Weights of a small GPT-style language model, trained from scratch on English Wikipedia.
Size: 11 layers, width 448, MLP 2368 GeGLU, vocabulary 8192, 47.6M parameters.
Architecture: LayerNorm before each block, no position embeddings, ALiBi.
Training: a variant of Muon for these matrices, 5800 steps.
MLP neurons of a small language model. Each row is named by its layer, matrix (gate and up: input weights; down: output weights) and neuron, and shows model dimensions 320-383. Each number is 128 + 24 x the weight over its row's rms, rounded and kept within 0 to 255. A neuron's up and down rows have the sign that makes its largest values positive.
After each neuron's rows, "fires on" lists the tokens most often at its 100 highest values on Wikipedia text that the model never trained on. A number after a token or word is its count.

L4.gate1197 [114 126 133 135 157 111 134 123 128  97 116 136 155 131 104 153 141 133 114 132 168 155 152 136 169 154  85 124 140 123 104 139 102 138 120 146 136 120 152 126 102  90 113 137 132 132 134 112 133 124 127 101 137 147 150 150 119 118 108  95 107 162 128 140]
L4.up1197 [ 90 168 108  74 149 121 145 110 118 106 123 159 148 101 171 113 155 132 145 144 111 113 117 130 108 171 115 118  98  94 139 162 142 190 171 135 149 104 101 117 133 114 148 112  81 111 144 139 124 100 122 146 125 177 139 109 109 171 145 152 112 136  92 132]
L4.down1197 [ 91 100 125 127 125 101 141 126 162 154 108 111  87 139 129 147 107 116 123 131 132  99  98 158 144 129 174 141 129  89 144 133 156 119 112 157 143 128 154 182 135 139 157  89  82  81 163 102 130 166 107  97 125 115 154 113 120 129 162 113 142 105 172 119]
fires on: "s" 15, " for" 12, " For" 9, " of" 6, " in" 5, "re" 5

L7.gate345 [113 126  69 144 124  77 131 109  99 129 138 142  99 131 159 145 158 143  81 137 112 165 159 136 130 126 105 130 123 109 124 135 166 156 122 118 145 112 113 110 136  98 155 143 117 102 144 101  97 164 152 132 128 105 108 144 172 162 109 125 113 156 108 121]
L7.up345 [129 120 137  93  82 127 167 164  92 142 179 132 128 105 128 116 109 110 114 132 110 125 127 124 129 107 162  89 135 126  93 117 127 151 114 108 173 110 140 146 158 108 154 156 132 128 169 100 142 141 183 153 127 172 101 173 130 133 117 127  85 157 161 127]
L7.down345 [174 128 136 108  92 146 122 118  59 106 150 113 151  90 125 128 144 132 127 138 132  75 165 140 123 122 105 111 114 134 111 165 155 108 119 158 136 134 141  97 154 131 181 158 129 161 147 120 103 163 163 138 133 105 109 116 136 150 143 105 112 129 149 134]
fires on: "1" 37, "9" 33, " " 11, "8" 7

L7.gate1239 [106 103 118  87 162 141 140 138 119 133 146 102 126 156 122 104 176  87 131 118 109 101 131 115 124 101 124  95  84 177 117 131 125 144 156 124 152 137 129 101 124 183 118 164  91 166  98 102 139 115 164 144  99 137 100 170 114 136 134 144 173 108 149 108]
L7.up1239 [ 81 143 152 123 151 131  95 118 103 142 129 108 108 153 102 135 106 125 118 146 123 129 150 104 110 155 107 120 138 120 149 119 106 143 169 161 115 117 146  83 138 144 157 114  98 114 115 123 143 116  93 131 153  85 124 126 158 157 145 144 108 103 157 120]
L7.down1239 [172 159 114 119 140  65 124 162 179  94 102 145 122 158 114 132 107  89 114 124 131  98 130 145 122 129 126 154 100  92 141 100 155 109 115 123 142 110 148 143 150 125 187 145 146 139 122 153 152 136 130 124 125 128 118 127 144 159 133 139 158 136 138 103]
fires on: "t" 36, " and" 10, "et" 9, " to" 6, "0" 6, " |" 5

L7.gate756 [140  91  88 161 129  93 111 103 146  94 108 165  89 151 130 155 156 138  87 163 142 122 119 112 104 190 110 139 157 115 130 114  99 138 121 163 111 155 135 158 173 124 134 125 146 151 138 120 135 160 139  87 150  89 125 131  93 120 110  87 115 163 145 107]
L7.up756 [115 127 145 103 153 106 154 119 126 149 138 101 127  90 151 123 132 108 137 102 178 126 132 143 126 162  94 128  95 125 167 136 140 140  67 111 125 131  90 136  65 136 137 158 122  76 107 114 138 159  28 120 122 104 128 132 103 178 162 156 124 108 112 158]
L7.down756 [148 136 127 141 128 144 140 148 122 118 146 146 156 135 103 137 120 112 122 157 139 142  84  82 140 139 176  93 123 137 145 121 174  90 117 152 156  96 119 122 103 154 140 160 124 108 115 150  98 106 104 131  91 151  87  96  87  99 133 122 139 139 139 101]
fires on: " in" 45, " for" 33, " spent" 4

L4.gate2200 [140 131 107 126 180 125 148 139 145 108  92 110  96 182 138 129 133 101 118 125 142 136 146 116 173  90 101 140  96 122 126 105 120 128  95 152 123 119 125 118 142 124 120 140 169 135 136 144 121 146 105 103  92 111  57 194 125 122 126 150 138  86 142 117]
L4.up2200 [139 122 142 138 122 133 179 121  97 124 142 143 125 136 125 136 133 160 114 122 103 107 164 128 158 110 117  96 144 126 133  97 121 101  97 110 135  74 142 110 128 167 128 104 167 148  98 123 110 172 119 126  98 151 158 114 124 161 147 103 163 124  93 126]
L4.down2200 [133 116 141 104 172 122 154 123 144 121 128 165 146 155 142 103  91 107 125 146 127 129  97 115  62 136 144 134 151 142 143 144 133 106 181 134 136 147 112 149 142 134 110 123 151 164 175 120 149 150 142 144 111 119  90 155 145 111 105 182  88  78 121 144]
fires on: "s" 19, "-" 17, "ro" 14, " season" 7, " Ro" 6, " age" 5

L7.gate651 [172 127 106 149  80 149 146 153  73 171 146 116 133 146 168 119 124 157 113 153 126 116 171 119 109 142 126 130 139 128 123 112 119 143  64 112 189 143 113 128 105 150 122 109 106 148 101  99 123 114 133 151 144 120 124 126 178 128  90 156 127 116 113 131]
L7.up651 [132 136  90 187 171 117 125 168  97 117 111 114 123 128 133 167 139 110 115 128 165 159 138  97  79 106 120 143 112 128 134 115 137  97  87  80 146  92 147 122 150 134 123 104 120 117 128  87 137 132  59 101 124 165 108 176 148 103 173  97 128  61 134 136]
L7.down651 [138  97 142 165 147 138 128 100 118 127 174 115 141 147 138 113  92 167 166 156 121 120 127  90 104 166 134 133 107 136 113 121 139 126 133  89 136 129 115 164 130 155 123 112 184 127 165 156 118 142 116 150 140 132 107 121 143  83 114 139  96  94 124 131]
fires on: " " 38, "\n" 29, "2" 5, " |" 4

L7.gate1236 [116  88 110 138 115 137  63 117 139 160 106 168  85 121 140  97 129 145 135 106 114 164 107 120 167 166 108 154 140 109 120 129 132 143 151 119 190 121 175 129 130 113 131 155 103 136 133 135 151 149 142 110 131 143 113 111 136 164 100 162 111 122 129 142]
L7.up1236 [109 137 109 146 118 153 106 119 136 109  92 108 107 114 155 101 157  84 126 150 153 179 145 126 134 107 129 147 120 155 136 127 146 132 106 109 166 129 124 147 145 116 178 121 163 124 170 123  89 108 118 125 136 146 145 152 140 149 131 149 117  98 174 160]
L7.down1236 [117 161 174 156 117 137 118 154 147 123  97 114 162  97 118 154  97 130 152 197 180 148 147 114 153 149 162 135 129 125 201 195 126 135 161 104 167  95 131 137  78 100  90 123 146 146 142 106 127 117 143  93 139 125 125 128 159  91 131 161 109 131 152 129]
fires on: "-" 33, "1" 21, " \"" 17, "0" 10, "tern" 4

L7.gate660 [154 111 127 114 103 151 150 104 155 116 140 123 128 132 147  88 105 163 124 134 170 110 105 100  64 118 151 138 133 100 148  84 137 115 154 141  99 159  84  75  98 152 163 104  73 153 129 134  74 133 150 108 121 112 111 130 117 129 148 114 142 124 115 134]
L7.up660 [113 129 126 123 137 129  93 156 117 135 130 159 137 137 135 131  86 150 145  89 169 104 118 146 162 113 173  93 115  77 136 153 151 123 142 187  90 137 144 146  82  68 136 135 113 138  92 108 111 103 104 109 150 169 103 122 120 144 165  92 165 133 134 170]
L7.down660 [133 151  96 102 141 121 113 151 110  78 144 129 126 154 180  74 100 112  81 120 207  89 155  80 166 152 132 112 158  70 107 124  99  94 116 149 146 123 127 101 118 109 121 115 120 137 131 147 158 125  90 130  92 177 130 113 126 151 153 100 124 162 124 134]
fires on: "," 45, "6" 9, "1" 9, "8" 7, " United" 5

L7.gate338 [128 117 124 135 139  98 129 131 131 151 146 158 118 114 140 108 110 147 162 165 113 125  85 105 131 123 109 142 154 161 134 133 141 151 139 133 150 101 159 115 112 138 144 156 136 122 155  77  86 111 123 150 109 122 132 134 144 116 103 133 115  89 122 168]
L7.up338 [155 147 104 177 140 153 155 160 150 166 101 158 176 126 123 111 124 103 140 131 138 144 116 164 177  96 144 116 144  98 154 148 117 133  87 140 149 117  99 124 126 115 188 133 104 135 134 140 122 114 147 175 100 149 125 167 113 105 155 169 100 126 118 131]
L7.down338 [107 153 139 132 131 148 132 155 133 144  77  96 179 110 131 136 117  87 104 118 194 138 174 134  97 147 155 112 116  96 126 148  85 128 107 147 145 155 174 124 119 134 202 113  68 147 153 103 142  98 140 105 127 139 101 132 124  94 113  96 123 136 161 108]
fires on: "0" 21, "2" 18, "5" 10, "9" 6, "3" 6, "1" 6

L4.gate1256 [152 174 103 159 121 136 124 168 115 132 139 112 157 115 124 125 116 146 111 170  86 173 138  83 114 121 162 153 141 133 144 177 163 139 114 112 160 132 128 144 178  87 102  79 133 139 175 165 164 158 123 134 117 141 145  89 121 107 133 129 133 124 103  91]
L4.up1256 [172 144 122 132 105 151 129 120 135 136  88 106 130 132 121 108 143 158 123 135 151 170 149 114 124 122 137 140 162 129 145 114  69 148 172 174 150 102 159 118 137 161 119 159 128 147 150 148 146 171 137 107 134 156 135 108 132  92 132 151 142 161 129 133]
L4.down1256 [113 102 140 108 139 127 102  82 142 140 102 118 154 126 118 152 104 150 183 145 160 146 125 137 161 147 110 149 117 137 138  95  86 156  78 123 128 105 135 218 168 113 129  96 104 140 116 127 102 187 102 137 121 117 147 115 153 149 148 180 121 111 158 153]
fires on: " " 36, " UK" 8, " \"" 7, " Hot" 5

L7.gate1734 [122 139 146 129 155 114  82 140 134 129 111 102 148 128 144 105 109 137 140 146 141 154 110 133 144 162 113 130 131 103 132 109 148 142 118 134 133 147 173 152 126 128 150 128 144 140 156 145 136 114 103 162 110 159 119 161 113 110 142 134 113 109 142 135]
L7.up1734 [186  98 133  85 115 124 111 134  79  97 119 150 120 155 159 145 110 113 160 121 103 105 130 135 154 106  68 108 119 128 129  96 164 110 102 106  88 147 147 114 102 131 136 109  61 126 151 148 106 152 151 104 144 170 137 124 145 129 106 100 141 170 143 111]
L7.down1734 [130 154 111 143 123 110 107 103 134 159 155 139 108 105 145 140 127 133  79 153 160 118  86 151 113 118 116 109  89  87 133 134 176 129 146 128 127 158 106 121 149  97 127 110 128 154 178 109  82 104 142 130 151 128 158 108 152 120 130  96 156  78 144 152]
fires on: " in" 54, "-" 9, " as" 9, "in" 5, " the" 4

L7.gate2054 [ 84  73 122 168 119  66 114 131  83 130 121  97 149 118 131 127 151 108  86 128 100 152 167 149 121 110 114 132 116 136 173 150 127 119 128 134 107 127 153 154  96 141 176 155 137 137 143 154 143 112  95 127 117 151 140 114 107  90 137 110 127 125 142 107]
L7.up2054 [121 153 121 125 131 124 140 149 121 170 166 120 112 142 114 128 105  68 112 111 129 167  98  96 106 102 122 125 104 106 112 139 149 152  94 153 162 123 137  92 151 140 125 145 140 139 128 130 135 122 135 116 106 175 149 128 129 172 160 126 103 132 124 182]
L7.down2054 [ 96 129 166 132 155 104 155 138 132 134 124 113 144 147  71 109 110 141 111 107 111  94  76 163 146 130 113 112 103 153  97 121 148 151 150 108 108 161  89  26  96  96 126  93 145 129 127 148 130 135 167 142  51 161 107  98 101 127 134 151 127 134 150  88]
fires on: "." 19, "'" 12, " And" 10, "and" 9

L4.gate2150 [164 132 171 155 131 101 139 111  87 148 121  69  97 129 105 124 119  80 116 111 107 155 151 154 119 136 119 135 143 119 111 112  67 129  96 125 130 155 123  78 144 118 140 146  84 138 168 140 138 146 133 101 135 151 110 121 120 100 109 129 104 132 129  99]
L4.up2150 [112 127 105 121 106 137 146 134 117 131 108 145 163 122 111 134 156 135 100 172 148 153 151 107 117 139 114 135 110 171  80 150 154 130  90 157 140 147 136 144 134 112 121 137 128 111 136 180 146 120 170 125 149 132 113  76 158 126 145 153 101 102 131 126]
L4.down2150 [148 116 113 115 141 154  92 143 157 132 107 131 170 152 137 104 126 179 143 148 126  64 129 125 169 146 155 119 109 145 159 170 130 118 131 144  98 126 143 111 105  85 113 131 143 163 161 120 111 120 155 111 105 124 128 115 111 139 100 142 150 109 127 128]
fires on: "0" 50, "1" 15, " " 5

L4.gate1374 [146 113 169 171 163 140  67 123 147 117 109 119 143 113  91 149 168 116 158 139 129 160 114 146 139 136 137 119  78 124 120 167 127 178 148 111 116 131 144 134 120 123 107 141 153 127 118 177 113 111 107 143 121 116 122 120 110 151 130 150 132 130 115 104]
L4.up1374 [154 122 143 192 161 158 143 152 136 130 139 117 103 107 125 126 155 105 117 146 134 109 151 124 151 151 123  86 105 102 134 125 182 134 146 158 126 115 109 107 125 171  96 133 100 111 108 112 108 118  98 142 113 148 100 107 135 159 119 128 126 159 140 156]
L4.down1374 [106 134 122 121 132 151 135  93 125 128  92  96 137 106 117 134 118 116 167  88 141  70 106  92 154 170 113 123 100  83 107 130 136 138 103 127  97 126 132 159 143 104 136 122 144 114 158 119  83 164 131 133  97 133 153 113 149 112 109 148 136  77 153 107]
fires on: " that" 46, " of" 16, "," 11, "0" 8, " which" 4

L7.gate2207 [145 126 122 115 138 122  93 166 127 135 116 149 113 134 153 117 110 129 153 131 110 127  76 122 132 136 135 131 118 132 114 131 172 145 158 101 117 177 152 128 146 148 130  74 154 162 133 163 126 180 145 170 147 153 103 117 153  90 131 135 119 134 145 116]
L7.up2207 [ 76 124 124 141 156 121 116 119 131 114 138 115 126 130 171 123 167 108  97 152  85 159 125 138 118 144 110  83 145 147 162  95 159 116 117 135 154 154 151 113 112 100 158 106 146 174  98 116 118 115 129 174 141 139 128  97 165 132 127 124 112 111 112 144]
L7.down2207 [142 137 121  98 171 124 150 121 204 121 141 101  80 126 115 125 118 110 161 157 107 161  97 111 128 104 138 134 134  85 119 150  88 134 152 155 144 124 135 172 147 126 133 119 118 162 142 121 155 143 135 159 167 115 118 107 131 136  84 131 132 125 153 168]
fires on: " " 43, "1" 14, "5" 9, "0" 8, "9" 7, "2" 7

L7.gate1400 [145 113  75 115 170 155 126 163 184 184 109 114 150 147 130 102 142 132 104 153 135 125 159  70 134 111 124 112  98  98 162 110 125 162 113 131 128  98  88 105 132 127 135 144 137 127 162 125 153  96 110  85 133 167 107 125 140 156 158  75 106 127 121 124]
L7.up1400 [107 130 110 146 108 142 144 148  90 124  93 134 153 139 181 106 140 166 144  69 172 143 139 135 135 111 122 125 130 105 128 195 125 113 110 126 158 133  89 138 106  77 144 121 119 114 120 163 126  88 122 100 100 184 123 146 107 140 155 157 140 131 111 124]
L7.down1400 [ 78  85 117 131 125 144 146 135 113 117 148 133 139 138 172  68 142 138 142 127 109 105 114  95 140  82  94 147 106 100 109 138 127 171 161 134 104 125 150 163 135 144 141 141 141 123 130 128 139 105 120  71 155  92 159 113 146 148 141  66 186 139 130 130]
fires on: "1" 25, "2" 20, "3" 10, "6" 10, "4" 9, "8" 8

L4.gate533 [131 135 126 140 132 112  95 156 126 141 184  97  94 117 155 102 131  96 123 141  96 107 137 143 124 105 124 157 121 146 124 167 107 104 115  68 131 121 104 159 180 120 139 160 144 157 141 133 100 128 106  86 104 138  90 115 134 125 117  82 106 111 120 135]
L4.up533 [139 162 123 171 158 161  96 113 120 133 140 125 172 123 134 109 116 158 136 156 132  92 108 102 150 118 121 142 137 116 159 160 152 145 136  88 150 121 105 157 134 113 104 131 118 140 121 115 140 151 170 145 109 118 155 101 130 144 131 129 106 107 168 116]
L4.down533 [139 168 173 114 142 122 111 134 165 159  85 130 128 133 171 127 123 127 141 125 147 155 120 156 109 136 152 168 123 112  74  76 152 131 110 101 119 143  98 199  96 103 139 150 133 105 134 132 117 110 127 126  74 149 129 149 123 109 121 133 134 138  99 135]
fires on: " of" 96, "is" 4

L4.gate1965 [152 146 132 180 120 119 107 117 139 125 149 106  99 150 123 115 165 155 114 142 131 140 128 123 116 162 138 145 155 113  85  99 107 109 120 122 111 117 120 131 164 102 135 130 141 103 120 174 128 132  70 158 120 157 144 163 111 119 115 135  96  98 155 150]
L4.up1965 [ 88 133 105 126 150 162 131 138 132 101 137 144 123 123 158 139 125 205 155 124 106 172  82 147 129 155 147 144 128 136 131 195 125 149 175  82 163 131 118 101 124 117 137  97 159 101 134 156 123 121 112 121  75 177  93 169 129 150 124 156 175 148 155 141]
L4.down1965 [134 130 173 124 100 156 120  79 155 151 128 158 134  90  88 156 105  90 108 142 138  97 154 182 109 128 129 120 123 113 115 136 153 114  75 135 121 121 108 168 122 125 127 165 140  87 138  93 118 113 149 155 126 144 118 109 144 115 134 103 128 111 150  96]
fires on: " |" 30, "0" 15, " " 11, "\n" 7, "3" 5, "|" 5

L4.gate917 [127 138 124 131 160 165 155  98 105 122 104 154  83 128 150 130 125  98 118 111 125 113 140 124 134 152 142 148 138 149 103 140 139 161 120 108 107 112 123 114 132 146 134 113 155 127 148 110 143 130 169 134 139 173 141  45 147 157  97 118 117  80 128 133]
L4.up917 [131 125 134 133 150 102  93 170  91 131  96 103 104 140 123 186 181 120  91 129 118 108 134 132 115 129 153 125 145 131 161 132  85 110 112 121 140 130 134 159 146 123 118 129 119 159 121 105 109 138 115 145 107 144 111 157 136  84 172 138 162 108 137 101]
L4.down917 [119 149 111 125 180 122 130 134 135 122 100 106 166 128 126 117 161 133 134 119 121 150 161 137 145 145  82 172 141 167 105 145  90 140 100 147 124 122  82 164 129 120 127 157 154 159 144 108 125 137 140 127 127  96 160 135  60 114 170 111  99 136 111 120]
fires on: " |" 55, " " 10, "2" 7, "}" 4, "---|---|---|---|" 4, ";" 4

L7.gate609 [156  92 115 115 139 114 108 134  99 121  92 136  59 151 141  80 112  71 151 120 139 143 131 111 187 192 137 152 146 141  86 117 110 135 144 150 146 173 122 112 135 139 134 104 144  88 130  97  74 144 104 109 142 115 120 129 130 112 125 147 110 138 118 101]
L7.up609 [122 138 104 130 141 110  86 119 141 107 119 131 153  97 121  88 156 104 152 142 109 159 133 105  89  98 114  62 157 109 123 111 119 138  95 183 109  90  93 116 121  99 108 138 171 106  90 184  94 122 143 115 123 113 169  89 163 139 137 137 111 120 132 158]
L7.down609 [ 80  89  97 143 113 133 110 107 123 117 147 107 184 119 128 138 120 127 110 105 104  86 105 107 132 161 133 142 146 137 177 176 167 168 125 122  94 150 114 208  80  91 111 164 102 141 129 125 110 105 137 119 132 116 148 136 165 119 148 115 169 183 129 135]
fires on: "1" 35, " " 29, "4" 10, "9" 6, "8" 6, "7" 5

L7.gate1843 [146  88 133 148 107 108 101 107 110 127 170 106 132 100 149 140 123  93 135 170 145  99 123 129 109 165 118 143 102 124 122 124 146 114 143 139 122  90 127 156 125 138 119 152 127  72 134 126 123 138 146  83 128  90 123 134  97 190  94  70  95 151 131 195]
L7.up1843 [101 128 101 120 128 117  94 110 154 120 166 139 159 111 184 164 142 126 161 173 120 142  91 112 116 140 149 113 121  89 116 200 139 131 133 114 108 112 104 121 146 120 124 129 127 106 100 126 159 147 135 127  68 122 138 156 101 150 126 141 124  90 143 168]
L7.down1843 [127 106 148 101 139 129 117 162  83 116 136 163 120  58 183 114 147 116 126 182  97  87 134 143 117 175 131 111 128 141 146 120  98 113 117 142 138 133 136 166 119 174 171 117 121 115 125 125 109  94 143 137 137 173 100  97 127 144 168 143 141 146  94 136]
fires on: " |" 49, "." 26, " of" 22

L4.gate2148 [155 111 123 139 165  77 140 162 139 145 134 187 121 116 176 137 156 141 115 120 123 119 123 139 115 156 110 127 105 144 117 124 109 141 112 164  85 121 104 146 139 134 120 102 101 110 142 160 138 157  92 133 141  89  94 119 122 130 124 161 131 120 152 145]
L4.up2148 [106 144 130 152 131 121 125 182 157 169 103 130 131 104 137 138 150 121 119 127 126 142 106 180 111 115 111 139  85  92 127  77  98 127 134 126 117 109 113 106 136  81  78 128 126 128 121 148 140 142  82 162 126 128 115 106 138 119 142 132 151 121  98 112]
L4.down2148 [139 150 130 156 102 116 117 117 113  95 126 132 137 156 132 170 124 114  94 147 153 161 117 130  51 141 149 141 174 130 133 137 127 104 145 112 116 113 103 110 100  89 120 154  93 132 128  96 183  90 118 161  90  98 124 148 167 154 158 108 128 103 154 148]
fires on: " in" 36, " of" 16, " In" 5, " ft" 4, " long" 4

L4.gate1642 [135 132 144 143 149 161 140 117 117 134 110  91 163 156 137 136 158 138 140 154 105 164 113 119 148 133 136 135 148  92 121 114 114 142 148 125  92  95 122  95 132 176 121 122 128 146 164  79 128 127 108 126 129 178 100 175 120 162 127 121 139 103  78 150]
L4.up1642 [119 105 121 161 144 153 107 109 122 152 110 123 132 131 117 143 124 137  80 143 166 104  96 110 117 114 123 111  81 112 146 140 121  79 127 123 141 150 150 113 132 157 127  94 148 175 124 148 146 126 152 112 168 116 145 130  93 123 114 110 103  85 125 144]
L4.down1642 [145 141 156 116 150 110 140  94  87 137  73 129 147 123 162 122 114  96 136 102 155 119 131 146 102 137 116 102 109 117  90 114 118 130 140 178 127 144 145 106 140 124 128 141 161 122 157 119  94 129 137 135 114 107 116 137  97 120 183 123 102  97 120 167]
fires on: "f" 22, "s" 21, "st" 9, "br" 6, "t" 4

L4.gate1315 [145 155 129 145 142 160 132 132 139 147 152 146 123 126 107 108 157 139 105 124 142 124 160 137 114 106 120  92 101 147 129 115 101 129 124  96 129 163  86 126 149 135 105 112  82 181 136 168 131 109 133 200 183 138 110 128  96 152 128 162 156 112 151 133]
L4.up1315 [101 124 160 133 123 107 123 113 121 117 138 136 116 118 142 107 157 154  96  84 157 123 118 118 107 149 127 166 144 119 146 148 156 147 133 136 160 106 143 134 165 118 160 166 111 166 155 121 114 154 109 164 121 111 111 110 128 180 128 121 100 100 111 145]
L4.down1315 [ 99 118 156 103 118 134  90 109 135  80 127 113 131 192 111 136  93 112 116 151  98 137 146 175 124 106 155 148 126 116 106 106 142 143 161 162 113 124 108  85 123 125 116 106  98 163 160 155 134 133  89 158 138 112 159 133 125 117 142 161 124 115 136 153]
fires on: "te" 33, "et" 12, " |" 11, " word" 5, "Review" 4, " name" 4

L7.gate2312 [115 111  91 112 138 132  82 130 142 130 120 140 159  99 139 141 141 176 135 143 126 165 157 145 129  75 106  98 188  81 134 138 143 146 131 121 180 119 107 125 151 139 117 174 112 102 155 140 147 124  85 139 125 113  88 114 130 166 112 139  97 125 123 112]
L7.up2312 [ 87 154 172 112  87 135 145 128 146 117 153 104  99 122 131  97 143 134 136 155 162 147 161 113 156  75 134 106 129 109  97 105 122 165 128 176 155  95 169  96 195  98 133  78 115 106 145 130 174 135 113 126 102 139 104 150 139 116 168  96 127 176 122 114]
L7.down2312 [141 135 144 113 111 127 152 131 138 131  76 125 120 123 134 111 157 122 139  94 132 101 178  83 136 173 150 159 118 127 108 107 127 156 148  88 119  90 118 156 117 172 143 105 148 154 168 127 122 162 104 129 173 101  96  86 137 124 121 123 124 148 102 165]
fires on: " " 70, " |" 7, "\n" 6, "|" 5, "1" 5

L4.gate1038 [156  98 158 166 116 126  87 123 131 129 123 125 173 117 121 149 128  92 104 110 167 102 107 140 153 132 173 109 107 141 140 122 138 170 124 149 128 148 168 126 125 129  75 168  66 119 122 160 175 154 168 131 144 128 140 144 113 118 135 118 155 146 110 179]
L4.up1038 [131 116 184 107 109 142 117 123 138  97 103 141 123 107 137 113 149 109 118 126 125 109 140 134 140 118 149  87  94 111 121 110 160 126 112 125 126 137 167  95  97 161  91 162  98 126 118 174 121 159 136 103 122 102 132 140 109 130 126 135 120 201  80 117]
L4.down1038 [176 121 139 137  97 101 113 107 131 116 129 124  94 125 183 123 155 140 132 162 126  93 140 113 165 174 162 122 116  88 124 115 124 135 127 123 139  90 118 175  78 134 122  85  84 110 135 122 142 150 139  81 131 118  76 107 110  70 108 108 132 111  95 105]
fires on: " of" 30, "\n" 18, " a" 11, "," 8, ":" 5, " the" 5

L7.gate1330 [166 142 119 167 165 116 106 135 125 134 131 134 148 103 112 133 104 108 174  78 142 108 121 138 134 127 116 134 115 137 119 131 140 135 149  94 114 195 174 137 140  97 124 140 121 125 104  97 106 141 133 163 125 139 177 119 132 156 109 132 106 158 115 146]
L7.up1330 [103 142 172 148 112 118 146 136 171 155 124 122 120 149 146  92  88  72 111 114 136 155 124  79 131 124 169 126  84 147 133 143 165 131 128 140 134 112 112 135 157  71 161  70 160 114 146 150 129 113 162 128 127 133 111 134  98 147 134 120 129 110 102 190]
L7.down1330 [154 169 120 153 153 178 111 160 117 140 122  79 131 106  99 156  71 125 138  81 110 151 159 171 133 131 120 111 143 139 111 105 130 140 142 101 157 138 104  48 174 155 105 146 118 136 119 158 122 157 174 134 115 159 136 123 132  98 138 107 126 119 148 138]
fires on: "'" 17, "." 13, "e" 11, "i" 5, "1" 5, " Em" 4

L7.gate1088 [165 147 178 146  98 119 148  76 106 113 124 157 139 120 134 112 126 107  80 133 111 117 143 140 137 123 129 191 159 126  93  94 137 160 167  70 122 112 144 102 161 153 138 124 133 137 145 150  84 147 156 120 103 142 109 146 121 113 146 126 107 113 127 106]
L7.up1088 [117 136 146 105 120 132 147 101  86  95 186 133 120  76 137 121  84  88 143 140  96 144 127 102 139 106 129 161 138 121  96 115 112 102 113 132 134 116 145 129 134 145  96 142 141 163 142 149 112 151 120 122 139  90  91 140 136 134 121 102  73 134 109 104]
L7.down1088 [132 167 156  97 135 124 133 100 160 141  85 116 177 144 165 172 148 156 156 133 104 139 149 131 172 125 131 140 176  98 134 113 105 156 112 105 130  98 101 130 127 113 118 149 133 126 150 112 148 131 147 146 101 173 149 133 112 117  96 130 139 138  85 129]
fires on: " North" 22, " South" 14, " East" 11, " south" 6, " West" 6

L4.gate0 [157 139 112 154 148  86 179 142 128 137 123 116  93  99 116  79 136 116 116 147  86 165 139 122 141 115  91  88  95 184 125  88 114 114 160 144 146 114 148  98 153 102 114 182 128 155 137 113 111 133 138 116 159 161  92 149 143 127 182 156 150  84 128 103]
L4.up0 [156 146 142 143 155 125 117 152 140 129 152 155 129 120 138  82 119 105 137  96 100 122 150 127 110 141 108 107 106 155 158 119 109 116 102 116 146  93 123 182 146  97 126 151 136 175 127 149 144 147 125 191 151 124 117 126 118 155 130 144 154 104 153  84]
L4.down0 [133 127 109 140 133 120 128 126  95 109  95 155 139 118 102  71 158 112 144 149  83 159  60 142 130  95 129 106 144 137 139 155 112 123 106 167 146 156 135 176 136 108 149 160 134 115 145 127  94 152 126 167 103 125 133 122 139 157 145 132  77 100 179 128]
fires on: "s" 21, "-" 13, "9" 8, "|" 6, "0" 6, "7" 5

L4.gate2094 [138 112 120 151  78  94 112 130 114  71 167 185 146  80 138 155 131 136 109 131  99  77 169 108 155 144 112 133 135 112 141  92 100 131 132 103 104  91 129 149 116 120 132 123 120 104 105 116 120 148  92  94 137  88  81 159 138 190 134 145 129 119 144 119]
L4.up2094 [139 159  93 118 126 100 110 140 163 114 124 131 136 111 133 129 140  79 132 150  69 103  87 106 138 140 150 142 142 122  89 131 137 131 121 153 134 126  70 143 137 119 150 136 144 167 107  72 109 129 169 125 146 129 146 163 151 134 159 126 129 139  91 128]
L4.down2094 [ 95 147 118 122 136 173 166 111  74 129 107 132 144 156 156  87 142 168  99 121 148 152 120 148 137 103 105 142 147 134 132 160 110 113 139 118 138 128 144 157 101 110 101  84 112 122 135 134 117 108 134 102 136 130  99  89 129 102 113  98 128 118 127 101]
fires on: "9" 53, "8" 10, "2" 7, " |" 7, "0" 6

L7.gate808 [136 148 174 134 146 125 139  72 126 126 118 133 128 158 143 116 153 126  84 134  86 130 153 135 107  79  89 124 126  78 134 150 144 184 103 116 116 166 119  98 132 139 142 130 153 131 124 154 112 151 105 152 149  68 136 104 113 142 137 140 112 109 126 141]
L7.up808 [ 96 114 156 104 122 144 152  93 116  91  92  75 177 161 135 102 130 130 130 112 124 130 144 121 142 116 138  84 150 110  91 158 105 199 127 141 136 132 124 159 101 149 151 129 118 137 117 124 114 173 137 148 109 118 103 113 131 143 126 137 117 120 117 142]
L7.down808 [146 144 111 157 145 123 148 177 141 170 150 107 139 155 110 164 110 174 132 133 114 145 173 165 128 108 131 103 119 123 102 149 120 174 152 107 114 143 136  91  98 134 120 175 139 112 133 132 125 159 118 114 131 108 115 119 139 113 147 102 148 224 127 114]
fires on: " on" 27, " of" 16, "On" 11, " to" 10, " in" 8, " On" 7

L7.gate617 [ 79  90 142 120  85  97 116 114  93 113 154 107 130 172  98  96 113 110 112 122  94 151 132 141 156 113 124 130 129 126 173  93 111 135 131 163 109 152 131 127  95 149 127 130 159  96 149 140 124 168 123 180 105  89 112 126 111 134 147 137 125 110 113 132]
L7.up617 [102 140 133 103  85 112 127  65 106 114  94 142 130 138 143 119 122  85 123 110 162  96 128 128 131  83  98 116 118 121 134 133 112 120 122 147 141 127 125 121 108 139 149 186 110 108 120 117 123 187 105 118  91 155 147  99 170 132 134  78 132 161 144 122]
L7.down617 [ 96 137 124  84 142 139 184 143 136 167 140 120 161 132 154  95 142 137 133 140 136 117 149 135 135  94 149 144  99  85 120 122 126 140 131  74 159 107 129 162 142 157 124 112  92 130 189 174 153 109  91  92 125  87  99 124 110 120 163  83 185 115 126 120]
fires on: " B" 48, "B" 25, " in" 23